config.yaml
rope_theta: 10000.0
init_std_qkv: 0.0289
init_std_o: 0.0
init_std_up: 0.0289
schedule: "wsd"
decay_fraction: 0.59
decay_shape: "linear"
max_seq_len: 512
MLP neurons of a small language model. Each row is named by its layer, matrix (up: input weights) and neuron, and shows model dimensions 128-255. Each number is 200 + 40 x the weight over its row's rms, rounded and kept within 0 to 999.
A block is one neuron, or neurons of one layer that tend to fire together. Before each block is what it responds to, as a language model described it from the Wikipedia text at the highest values.

Description: Wiki section heading markers. Opening == or === heading markers after a paragraph break in Wikipedia articles; weaker on word-piece endings like r-est, N-ew, O-ld.
L2.up93,172,172,180,286,141,166,236,209,195,203,164,190,250,231,216,216,242,180,211,185,199,245,156,182,200,151,142,149,180,199,175,140,194,163,248,139,86,148,207,128,181,152,184,175,189,208,195,179,193,270,215,225,204,218,218,221,266,247,252,137,240,219,188,199,257,230,235,207,151,188,224,127,217,266,220,227,284,217,140,196,161,195,227,192,215,203,212,150,250,233,215,236,189,185,166,191,241,215,211,200,216,159,144,224,181,161,214,224,228,192,215,184,223,200,178,242,127,216,229,176,227,206,176,199,223,230,195,215
L2.up174,216,152,245,226,194,174,227,251,183,240,281,196,191,201,150,219,210,196,255,227,182,112,199,227,135,226,190,202,205,256,210,175,185,253,193,219,206,153,237,191,190,226,184,162,209,154,211,179,171,161,225,252,216,186,212,143,221,240,209,177,211,243,216,198,211,224,279,196,155,249,110,159,221,178,149,243,255,238,182,144,177,213,184,219,180,214,212,221,178,270,107,267,186,170,208,207,254,199,241,204,236,201,176,277,159,205,150,246,142,193,129,196,171,210,189,221,202,213,269,170,182,218,247,129,218,198,147,142
L2.up217,205,173,206,198,160,275,169,211,198,277,137,219,190,237,199,215,220,243,195,209,202,155,214,105,153,191,159,174,220,247,220,198,236,208,215,109,165,156,139,160,254,277,166,177,205,139,154,177,184,270,185,169,181,140,214,180,107,193,195,161,266,233,209,247,178,209,199,226,125,182,162,229,159,210,217,259,229,194,199,208,175,180,273,208,202,192,194,156,216,241,261,255,189,191,207,212,255,183,216,236,177,219,231,132,165,219,205,198,171,224,109,181,252,181,191,185,227,218,222,176,207,186,178,221,233,209,128,226
L2.up295,147,221,235,221,164,147,218,136,204,172,145,240,173,223,191,233,238,151,179,143,264,260,178,231,162,231,131,263,168,169,208,182,153,208,282,170,175,220,267,262,178,225,234,192,190,250,199,205,275,172,194,191,297,209,204,192,180,225,274,234,141,253,209,230,222,172,128,186,236,230,175,217,201,239,218,229,214,131,205,155,285,227,211,201,240,250,220,138,145,199,163,274,196,197,159,263,135,177,176,222,245,222,179,229,157,192,185,262,198,214,183,141,271,209,184,47,163,202,213,188,235,165,210,244,167,257,156,208
L2.up299,186,161,179,180,221,240,138,212,181,204,211,153,264,180,171,181,219,135,226,221,140,147,163,174,154,207,231,130,207,149,138,196,220,236,266,227,197,237,147,223,179,281,150,191,163,196,239,205,244,145,218,154,138,187,210,248,108,186,222,183,167,165,177,268,216,233,222,179,122,215,211,260,222,158,237,183,268,216,186,173,145,218,242,237,273,181,207,217,183,210,181,242,170,294,124,223,167,224,168,197,199,227,248,242,274,193,194,207,176,235,215,226,187,209,192,264,278,255,239,219,211,201,200,203,259,231,143,169
L2.up648,171,177,214,272,208,180,149,322,170,153,179,187,125,177,268,218,161,164,203,143,183,204,150,182,195,177,212,175,132,197,226,210,271,241,187,221,236,232,149,162,213,172,181,204,180,108,187,180,223,198,203,210,196,266,234,222,214,231,194,205,159,194,119,191,163,186,221,166,255,228,216,190,136,212,200,170,239,238,203,168,176,274,134,212,188,217,230,219,168,202,178,179,214,224,235,158,163,185,223,215,158,159,251,203,173,211,236,231,269,88,179,136,207,186,244,207,197,217,222,236,212,159,173,242,258,255,206,199
L2.up735,202,259,145,173,183,226,243,158,171,137,158,185,161,198,217,178,201,186,198,246,267,167,231,219,126,222,131,201,223,157,243,217,204,193,177,177,213,212,126,203,210,193,216,285,159,171,267,187,181,221,219,191,214,199,217,208,179,171,248,190,227,226,135,245,178,269,269,205,215,131,146,244,223,177,237,258,270,140,249,192,245,234,201,247,261,254,200,132,190,141,232,263,210,182,241,170,249,167,128,138,199,223,158,176,157,182,222,257,168,208,140,154,220,136,232,229,184,222,202,170,128,91,180,139,237,273,182,226
L2.up894,188,222,230,177,172,243,166,274,208,192,151,127,217,206,157,224,233,170,195,265,183,219,235,162,230,214,134,198,222,227,161,164,158,126,233,128,195,148,50,290,246,234,186,221,161,205,163,264,233,184,216,184,176,209,182,166,183,152,241,135,200,202,268,272,165,211,204,210,161,185,183,139,197,207,231,249,241,177,200,144,143,117,156,215,165,210,196,224,199,182,228,183,201,233,235,229,170,268,289,173,264,135,180,160,239,196,200,213,214,234,241,183,226,192,224,257,223,215,230,157,190,200,165,195,132,163,158,207

Description: Word-internal joiners. Hyphens, en dashes and ampersands joining word parts, names or numbers, such as Park Hae-jung, 1926–27, Art & Design; sometimes mid-word fragments like part|ic|ipating.
L5.up52,184,224,96,194,202,161,199,181,179,158,216,182,323,232,189,211,143,194,179,215,156,128,217,182,178,258,254,203,209,201,221,209,203,240,236,150,197,238,258,206,228,258,266,184,182,234,195,181,187,175,125,199,188,214,218,196,199,245,202,205,259,167,195,260,215,134,202,177,229,146,249,281,219,219,256,199,225,179,241,196,159,196,198,201,222,244,133,205,141,206,185,304,110,258,211,198,219,207,167,160,231,231,188,193,259,220,219,163,118,201,124,187,246,279,246,169,180,125,255,246,165,200,174,245,220,226,185,235
L5.up359,287,240,168,224,172,218,120,159,226,249,205,180,216,224,173,164,229,208,244,217,189,253,226,244,183,239,199,255,137,180,118,256,221,123,182,224,260,173,156,162,247,179,256,272,171,232,199,203,211,226,161,187,181,182,187,158,213,190,169,230,211,265,150,195,113,223,182,153,243,201,163,202,237,246,149,234,207,215,156,171,169,226,205,171,196,242,243,174,260,226,193,166,249,244,168,223,170,245,187,248,187,175,279,249,285,138,119,246,184,187,205,194,173,231,164,209,189,193,207,238,169,217,193,206,188,294,241,152
L5.up374,174,240,206,195,203,239,258,213,231,255,131,178,188,217,186,161,205,165,164,210,220,240,181,264,174,128,246,229,168,192,202,185,148,212,258,174,201,188,195,97,259,177,130,172,241,163,155,251,218,170,259,143,200,217,166,208,194,127,205,214,148,169,216,261,183,151,126,213,243,218,262,249,235,158,190,227,135,204,221,217,202,179,220,156,148,186,228,221,214,296,211,194,195,211,204,157,136,176,272,135,180,233,224,244,285,294,220,229,229,153,114,151,190,253,169,183,220,209,194,236,221,193,231,165,194,262,219,242
L5.up437,205,252,160,169,172,203,233,229,115,220,190,191,304,178,266,248,224,243,288,196,136,176,241,250,224,305,195,287,162,224,215,245,216,176,197,175,225,126,203,217,269,162,132,215,222,232,174,248,232,205,263,251,169,182,201,191,203,208,220,197,194,175,176,157,235,213,194,175,190,273,119,188,194,218,202,191,201,192,236,179,148,212,208,228,183,260,160,176,204,167,178,188,193,241,190,222,198,189,198,149,166,304,201,175,308,179,160,127,197,240,146,150,229,208,234,246,129,194,168,264,140,184,189,161,251,156,198,232
L5.up512,223,217,185,201,103,168,240,211,140,209,233,147,228,221,231,166,123,223,205,212,187,204,243,270,176,279,238,289,247,191,216,222,188,209,213,191,241,135,175,249,204,204,240,243,221,251,291,191,206,124,291,189,218,156,185,243,226,210,246,191,207,211,239,172,173,220,262,180,186,217,198,183,211,173,170,217,258,179,240,221,176,208,187,171,158,179,177,262,278,234,227,214,139,219,178,196,171,279,188,236,253,142,233,201,185,148,196,171,218,171,206,146,213,150,215,176,172,155,208,278,208,136,243,265,224,204,216,249
L5.up582,233,198,170,179,212,219,187,176,193,158,176,209,143,221,140,219,238,196,221,147,118,283,228,142,158,100,285,208,128,231,94,205,122,285,221,183,134,199,232,195,210,262,216,247,198,250,220,230,273,129,232,235,244,196,188,178,169,247,177,207,164,155,189,164,188,149,168,157,223,236,184,179,193,123,224,200,238,168,227,149,155,183,268,166,237,237,186,187,216,207,186,210,192,253,217,174,201,180,175,207,194,304,159,193,245,111,199,173,260,133,203,234,225,231,145,148,235,193,183,168,136,218,255,195,221,252,243,96
L5.up604,174,184,210,166,181,161,254,190,127,275,259,211,281,174,265,219,153,226,209,158,138,213,194,258,220,230,230,210,236,181,313,216,156,246,177,220,207,179,127,116,252,191,233,199,222,171,193,195,144,168,261,245,223,261,174,230,234,209,219,169,173,240,214,210,75,228,176,175,241,237,176,190,234,194,247,287,225,220,281,236,229,154,186,195,163,209,199,280,274,236,224,236,243,176,203,176,182,195,187,204,180,234,214,205,213,117,168,200,229,141,143,218,203,170,127,116,228,208,174,257,186,142,216,159,125,243,147,257
L5.up672,174,280,174,179,256,158,255,156,184,220,179,260,186,109,205,231,184,230,223,206,187,259,207,194,213,247,166,210,136,280,184,210,188,152,201,171,187,205,162,217,213,201,186,193,181,237,103,154,214,161,198,218,241,260,117,185,253,180,276,176,180,266,199,153,236,178,275,153,217,189,186,270,142,169,180,270,216,220,232,274,120,206,189,218,185,230,188,172,260,167,165,214,147,192,214,207,196,215,252,186,271,167,209,225,190,158,232,190,209,199,235,178,264,189,137,185,231,211,186,198,186,243,193,229,271,221,261,213

Description: Section and paragraph breaks. Wiki heading markers (==, ===) after a blank line and sentence-final period plus blank line ending a paragraph, e.g. ==Sport==, ===Numbers===.
L9.up562,227,161,188,187,229,210,195,231,191,228,123,202,130,264,200,191,181,191,253,176,211,242,129,199,198,201,190,229,170,174,190,166,200,163,96,239,155,226,156,209,231,189,211,230,196,209,252,147,158,203,271,137,215,213,200,142,247,192,186,191,160,187,170,256,165,230,195,145,182,250,130,178,194,242,190,211,237,217,244,186,224,199,163,157,117,290,211,159,163,190,211,170,207,280,161,231,170,227,204,236,150,204,157,216,198,208,154,270,240,197,222,226,189,225,201,198,284,190,223,165,322,306,164,205,316,234,123,175

Description: Mid-word subword continuations. Fires on middle word pieces that continue a word already begun, mostly "ed" in Unit-ed (United States, Southend United), also Univ-ers-ity, wat-er, comm-un-ity, s-ub-tlety.
L2.up6,253,252,285,197,218,248,233,272,244,177,207,241,285,198,158,157,266,184,234,209,197,202,152,212,181,177,224,184,239,272,130,272,173,203,198,205,225,183,252,186,194,176,236,169,104,216,143,212,290,171,215,230,159,214,203,181,170,221,179,208,124,206,240,142,174,161,192,217,170,135,238,146,224,188,148,190,167,209,157,217,231,151,208,180,191,222,191,181,303,176,251,269,229,196,196,200,205,158,165,176,174,203,230,205,143,215,227,238,181,188,179,197,250,227,290,211,153,131,254,289,131,202,169,150,194,236,232,259
L2.up42,191,244,230,211,168,188,227,234,206,213,202,169,200,125,111,183,228,237,199,197,205,168,237,206,242,282,205,247,188,151,201,175,237,128,198,246,178,244,142,183,186,238,207,178,250,184,212,300,251,192,194,253,222,234,171,217,245,291,168,176,199,202,176,224,159,180,180,216,207,180,157,259,167,157,170,205,214,235,191,168,259,181,202,172,224,186,187,194,184,109,248,138,276,147,135,235,311,253,132,168,203,178,158,188,154,166,159,184,242,238,168,200,174,207,214,220,202,191,149,180,328,221,188,225,229,189,186,234
L2.up252,218,270,242,138,208,172,206,188,191,201,242,185,167,221,167,133,277,146,217,258,229,203,272,273,182,193,166,167,174,209,145,193,167,175,241,185,225,217,217,146,146,192,203,164,201,146,206,130,177,137,234,238,275,239,226,225,194,250,111,217,209,198,186,187,208,172,139,145,267,223,243,200,199,251,177,146,168,280,171,236,212,133,177,185,160,142,213,236,293,156,218,188,250,217,213,172,178,159,284,197,197,267,210,195,208,177,0,222,215,219,230,250,284,217,244,201,256,197,170,164,139,167,213,236,221,194,221,215
L2.up308,133,266,93,233,201,245,226,232,197,140,201,164,235,263,226,168,214,170,205,268,221,264,226,148,238,227,173,190,225,255,172,227,189,168,199,222,315,242,148,241,164,229,196,178,220,229,134,126,221,199,169,195,154,212,193,130,249,236,208,157,223,173,188,218,156,247,193,201,116,200,264,211,235,234,270,233,138,147,216,245,156,195,244,213,217,180,107,208,161,132,254,182,230,187,221,230,180,229,163,199,162,183,264,195,172,200,205,228,166,174,169,275,231,167,205,210,233,146,126,184,211,144,203,216,221,206,252,153
L2.up440,222,203,107,183,174,183,190,259,230,233,309,271,252,167,228,218,168,183,223,205,105,223,167,248,220,201,182,223,251,171,194,211,266,132,172,202,225,241,166,194,139,186,208,134,236,234,150,259,184,239,127,227,125,225,192,238,212,225,183,228,268,208,207,161,135,189,209,231,107,206,246,130,224,154,189,179,241,264,199,162,243,192,284,148,282,216,165,222,253,165,225,177,138,261,161,192,234,158,170,234,169,238,166,199,194,153,192,169,199,238,231,203,199,251,264,125,162,197,234,241,284,185,206,164,197,226,211,196
L2.up977,237,155,155,225,150,117,195,210,199,165,179,221,224,213,168,206,196,170,180,287,179,204,200,260,204,166,112,210,195,136,247,250,169,170,207,209,252,241,220,41,309,198,262,196,242,227,178,175,186,198,233,234,167,215,166,243,194,258,238,203,222,249,189,160,200,237,200,133,207,195,164,194,204,228,244,160,196,149,152,216,133,191,209,172,234,161,146,162,192,213,256,175,238,142,165,251,276,140,203,286,207,183,190,171,148,192,146,203,205,176,220,277,160,217,277,168,182,225,201,178,261,160,261,173,184,201,294,149
L2.up998,183,291,233,128,234,134,145,282,191,143,178,148,241,190,214,178,147,245,168,218,211,207,225,224,216,160,186,238,130,204,231,163,127,110,171,186,200,220,191,220,163,175,209,314,221,212,202,210,192,137,272,165,179,245,218,234,183,250,190,228,182,177,124,136,208,201,227,246,218,169,185,164,244,220,187,184,234,188,166,209,173,139,186,199,253,181,228,247,212,151,224,206,186,192,199,179,255,220,195,206,234,190,147,189,157,208,161,247,169,183,293,147,258,244,221,163,197,93,164,221,201,212,175,190,232,252,230,216
L2.up1018,236,311,147,171,160,188,286,191,195,243,201,181,210,181,172,242,248,218,196,197,306,206,225,185,173,193,163,196,86,162,199,229,205,153,161,235,177,150,216,248,177,191,239,127,170,186,235,145,246,186,253,232,234,243,200,236,205,225,142,246,114,245,225,183,239,162,197,216,164,176,145,259,207,98,195,174,184,206,193,222,138,142,176,160,218,199,234,233,193,181,219,255,250,147,217,235,226,262,175,158,230,229,140,204,188,245,205,186,193,197,229,199,203,187,190,192,211,207,184,171,225,193,156,221,144,205,213,163

Description: Start of structural lines. Markup that opens a new line or block, mostly == or === section-heading markers, list dashes and table-row pipes after a line break.
L5.up25,171,179,189,296,248,195,176,249,228,243,198,169,229,235,243,277,267,206,192,224,228,235,233,184,138,231,180,236,171,212,203,174,121,321,195,240,184,198,177,172,183,227,220,229,191,130,184,157,238,309,188,264,177,196,207,189,199,208,182,206,129,189,183,206,252,145,286,108,202,196,205,208,272,256,210,200,215,207,224,243,194,180,151,172,177,267,171,215,232,274,191,196,197,244,190,220,215,195,184,186,213,209,185,175,197,196,117,187,246,189,242,135,205,154,185,174,173,231,218,247,196,182,150,213,224,178,95,202
L5.up98,152,186,128,190,147,160,189,143,211,225,208,175,241,130,258,249,240,151,155,141,251,163,309,181,181,210,202,230,182,232,146,215,161,242,148,213,298,145,232,179,232,148,268,220,197,202,184,235,162,196,254,235,147,140,153,218,160,188,214,248,126,223,178,268,185,229,260,138,163,257,161,214,222,279,170,154,234,163,284,149,225,148,229,242,112,223,265,202,219,231,212,199,210,175,177,192,193,224,192,195,228,288,202,282,188,192,202,140,240,230,260,181,178,218,239,115,256,189,129,185,174,183,227,189,250,183,203,188
L5.up276,198,153,157,164,197,243,292,277,200,213,193,169,220,192,217,270,203,182,207,308,203,227,200,244,194,190,189,246,227,161,221,237,146,260,157,85,235,207,123,126,194,193,195,267,187,193,208,192,228,225,302,141,209,163,189,144,212,225,244,231,207,160,293,208,236,225,228,162,162,211,201,235,274,173,211,175,179,225,175,191,168,205,216,152,200,206,209,107,263,247,211,252,226,211,115,201,151,176,176,110,190,214,223,160,290,215,171,154,221,149,195,269,207,174,208,150,262,252,214,191,175,207,151,220,186,218,207,203
L5.up509,240,160,288,186,196,218,191,194,259,233,232,187,99,161,147,159,176,160,144,227,195,206,257,236,177,207,145,160,241,109,196,225,190,202,208,153,236,255,212,226,282,169,257,189,246,255,141,165,233,223,278,186,196,202,200,265,150,217,216,129,147,187,206,140,167,156,267,142,241,212,177,215,188,235,186,179,211,137,240,193,169,208,217,229,185,235,222,170,181,186,217,183,206,184,273,144,213,211,237,175,217,239,221,257,245,291,192,231,172,233,176,192,215,214,165,203,217,234,205,215,237,220,148,235,211,181,272,224
L5.up724,283,210,135,229,187,215,204,231,208,177,203,198,232,257,203,222,185,147,181,290,240,239,213,187,187,213,191,241,205,143,194,175,222,291,189,231,231,215,181,285,154,198,182,234,194,184,140,166,217,231,206,186,197,190,195,211,116,171,163,233,151,135,154,266,193,185,218,187,261,192,201,201,199,169,282,167,180,115,271,142,209,139,246,170,134,210,176,260,212,213,190,178,222,170,173,189,186,192,194,171,205,150,284,215,274,204,138,195,191,222,146,176,189,198,244,215,231,230,179,205,147,208,202,279,163,149,165,199
L5.up751,214,176,193,235,232,254,254,228,260,257,202,243,77,226,274,227,212,146,198,204,225,242,201,242,114,183,200,161,162,201,211,225,215,170,113,182,178,245,181,149,159,179,215,191,192,270,225,184,259,275,237,208,116,168,223,225,249,190,193,228,174,157,154,210,203,198,254,180,155,211,185,238,208,243,213,115,203,209,216,135,218,224,229,230,171,195,248,183,217,160,180,230,172,219,226,187,196,194,277,248,227,187,233,282,229,201,157,229,237,76,246,141,192,206,173,190,280,203,152,143,257,224,121,189,202,182,220,245
L5.up893,206,189,232,247,157,258,252,228,187,184,110,132,170,232,186,184,224,251,206,162,126,207,84,129,139,194,189,231,153,198,215,215,289,195,260,176,145,133,160,157,223,185,123,213,229,177,261,198,226,218,201,142,242,159,232,207,194,179,195,164,186,134,152,131,240,224,255,199,204,149,228,187,245,227,229,202,267,132,213,232,255,273,170,287,95,175,221,256,186,248,226,188,139,180,245,128,205,251,212,230,156,242,232,295,182,154,236,144,228,193,202,173,226,204,187,173,220,257,208,177,211,220,215,171,195,254,214,207
L5.up928,183,211,194,243,169,263,154,118,124,196,145,213,201,211,259,135,303,254,263,187,256,237,262,228,203,119,212,133,182,218,140,246,267,185,210,207,201,220,195,207,191,260,248,169,166,259,163,226,172,148,221,164,250,252,232,220,248,200,219,207,197,205,117,184,172,171,201,219,232,172,162,170,240,217,233,227,214,181,222,240,164,140,144,220,201,240,165,171,226,147,172,244,157,223,219,196,202,185,254,235,128,190,255,225,206,217,158,227,187,193,206,280,145,201,176,183,242,250,140,217,220,193,245,155,239,244,215,220

Description: Mid-word joiners (dis-, hyphen). Word-internal pieces that join parts of a compound word: mostly hyphens in compounds (broad-based, open-source, three-way), and "is" after "d" in dis- words (disagreeing, discord, dismissed).
L2.up231,158,184,195,207,174,237,243,166,166,207,242,179,235,113,180,226,191,195,203,244,262,205,242,199,233,137,262,203,196,186,150,310,212,166,213,201,165,213,216,201,195,209,178,247,173,254,179,212,186,259,310,182,154,202,125,210,176,198,189,191,219,182,192,266,238,225,172,163,164,238,165,199,248,187,211,190,229,207,238,240,175,135,156,207,202,208,291,226,203,153,193,164,322,150,161,137,185,184,247,176,206,137,205,168,237,148,171,205,167,229,231,166,202,215,161,149,96,208,223,164,259,216,210,130,248,146,144,201
L2.up454,236,245,182,145,127,199,186,192,248,202,179,193,221,235,261,144,245,210,218,263,184,174,193,148,119,192,140,187,222,184,175,161,150,241,184,270,270,148,158,195,174,181,166,195,214,155,350,182,235,240,243,181,200,210,217,199,230,252,249,231,199,200,196,234,151,293,227,175,195,189,222,277,125,232,231,240,160,202,152,271,219,239,149,156,244,151,151,193,229,202,198,178,185,284,198,150,168,186,270,211,243,176,161,268,147,153,193,197,154,230,185,209,193,236,227,122,206,293,214,260,232,196,174,119,216,228,172,269
L2.up690,249,259,205,180,219,238,183,266,255,238,221,261,263,220,220,241,211,184,221,218,163,245,246,235,244,224,158,272,204,217,162,177,330,136,150,136,158,233,225,207,176,168,275,144,166,242,178,149,186,170,148,189,145,180,181,197,235,167,216,130,172,222,140,210,107,172,194,176,208,231,176,237,202,183,179,285,212,274,244,255,177,160,189,174,215,131,181,253,272,272,205,216,244,215,177,126,172,197,207,228,150,257,228,253,252,196,193,247,244,192,202,194,204,188,258,237,202,226,211,192,228,253,148,221,175,227,175,212
L2.up870,214,194,190,223,268,242,220,237,191,243,160,192,241,222,189,229,222,248,171,232,158,160,291,193,154,202,193,227,210,200,213,133,260,210,222,154,223,176,123,181,193,231,206,178,136,181,298,160,154,219,213,169,163,205,187,161,220,160,241,209,190,202,197,169,238,187,203,215,218,124,166,253,253,216,265,245,156,229,164,205,199,226,145,180,181,150,255,207,191,257,153,203,226,203,213,221,179,197,239,184,197,151,229,320,235,221,226,192,279,222,196,185,222,244,188,146,163,270,181,232,128,200,184,234,150,241,218,212
L2.up910,246,218,132,109,165,227,280,236,153,252,172,182,303,202,187,272,249,196,177,208,107,175,278,177,271,207,228,194,169,255,178,227,151,192,260,170,165,249,250,202,262,203,209,184,206,194,196,218,182,204,246,248,222,159,241,192,158,179,237,197,253,196,192,220,178,200,259,242,202,274,133,242,196,190,171,166,247,156,200,199,149,222,142,241,205,190,179,182,186,265,140,180,227,232,169,90,215,188,245,177,251,232,194,240,120,158,145,124,265,260,217,243,201,248,178,176,133,204,226,214,237,214,166,200,235,205,238,262
L2.up937,216,243,173,188,151,197,232,201,147,263,184,216,230,208,239,205,251,266,182,204,151,225,209,205,223,182,160,217,242,259,230,197,221,250,158,213,255,133,162,196,183,199,130,200,173,165,200,98,241,205,239,156,253,254,178,175,185,162,256,306,207,224,223,207,167,223,233,214,140,215,245,223,201,188,243,154,193,287,224,240,182,199,160,179,220,205,302,159,180,228,140,199,102,264,205,262,191,166,196,158,220,179,251,233,173,209,230,181,185,217,150,205,173,249,251,233,268,161,153,153,211,209,169,188,183,183,249,168
L2.up944,253,209,160,128,204,177,230,211,160,266,188,144,222,213,283,238,173,226,237,179,200,197,180,183,231,233,204,168,130,201,167,110,150,226,191,235,195,183,218,193,233,196,246,207,133,228,105,105,217,171,94,182,190,148,227,205,206,219,249,255,169,182,208,179,210,196,246,216,188,114,257,249,214,195,200,210,203,203,254,228,136,174,218,203,192,193,147,270,223,229,250,198,190,254,249,165,247,220,194,180,271,134,246,205,187,192,229,204,294,204,201,181,194,220,200,101,217,282,184,236,153,181,216,187,211,203,230,186
L2.up991,206,211,229,300,163,176,197,157,132,244,260,257,147,162,232,277,208,165,200,236,219,273,243,197,272,173,252,188,150,209,241,227,203,191,233,240,211,283,233,174,186,211,160,245,205,206,88,236,169,195,202,172,204,225,152,269,173,134,136,235,239,181,131,187,141,145,196,203,227,165,179,190,194,177,197,148,178,243,251,181,220,216,226,222,257,231,198,213,175,179,239,227,183,159,211,205,204,261,160,161,184,217,235,103,242,247,193,218,169,259,221,107,215,107,236,155,235,203,216,186,242,139,224,188,162,155,170,220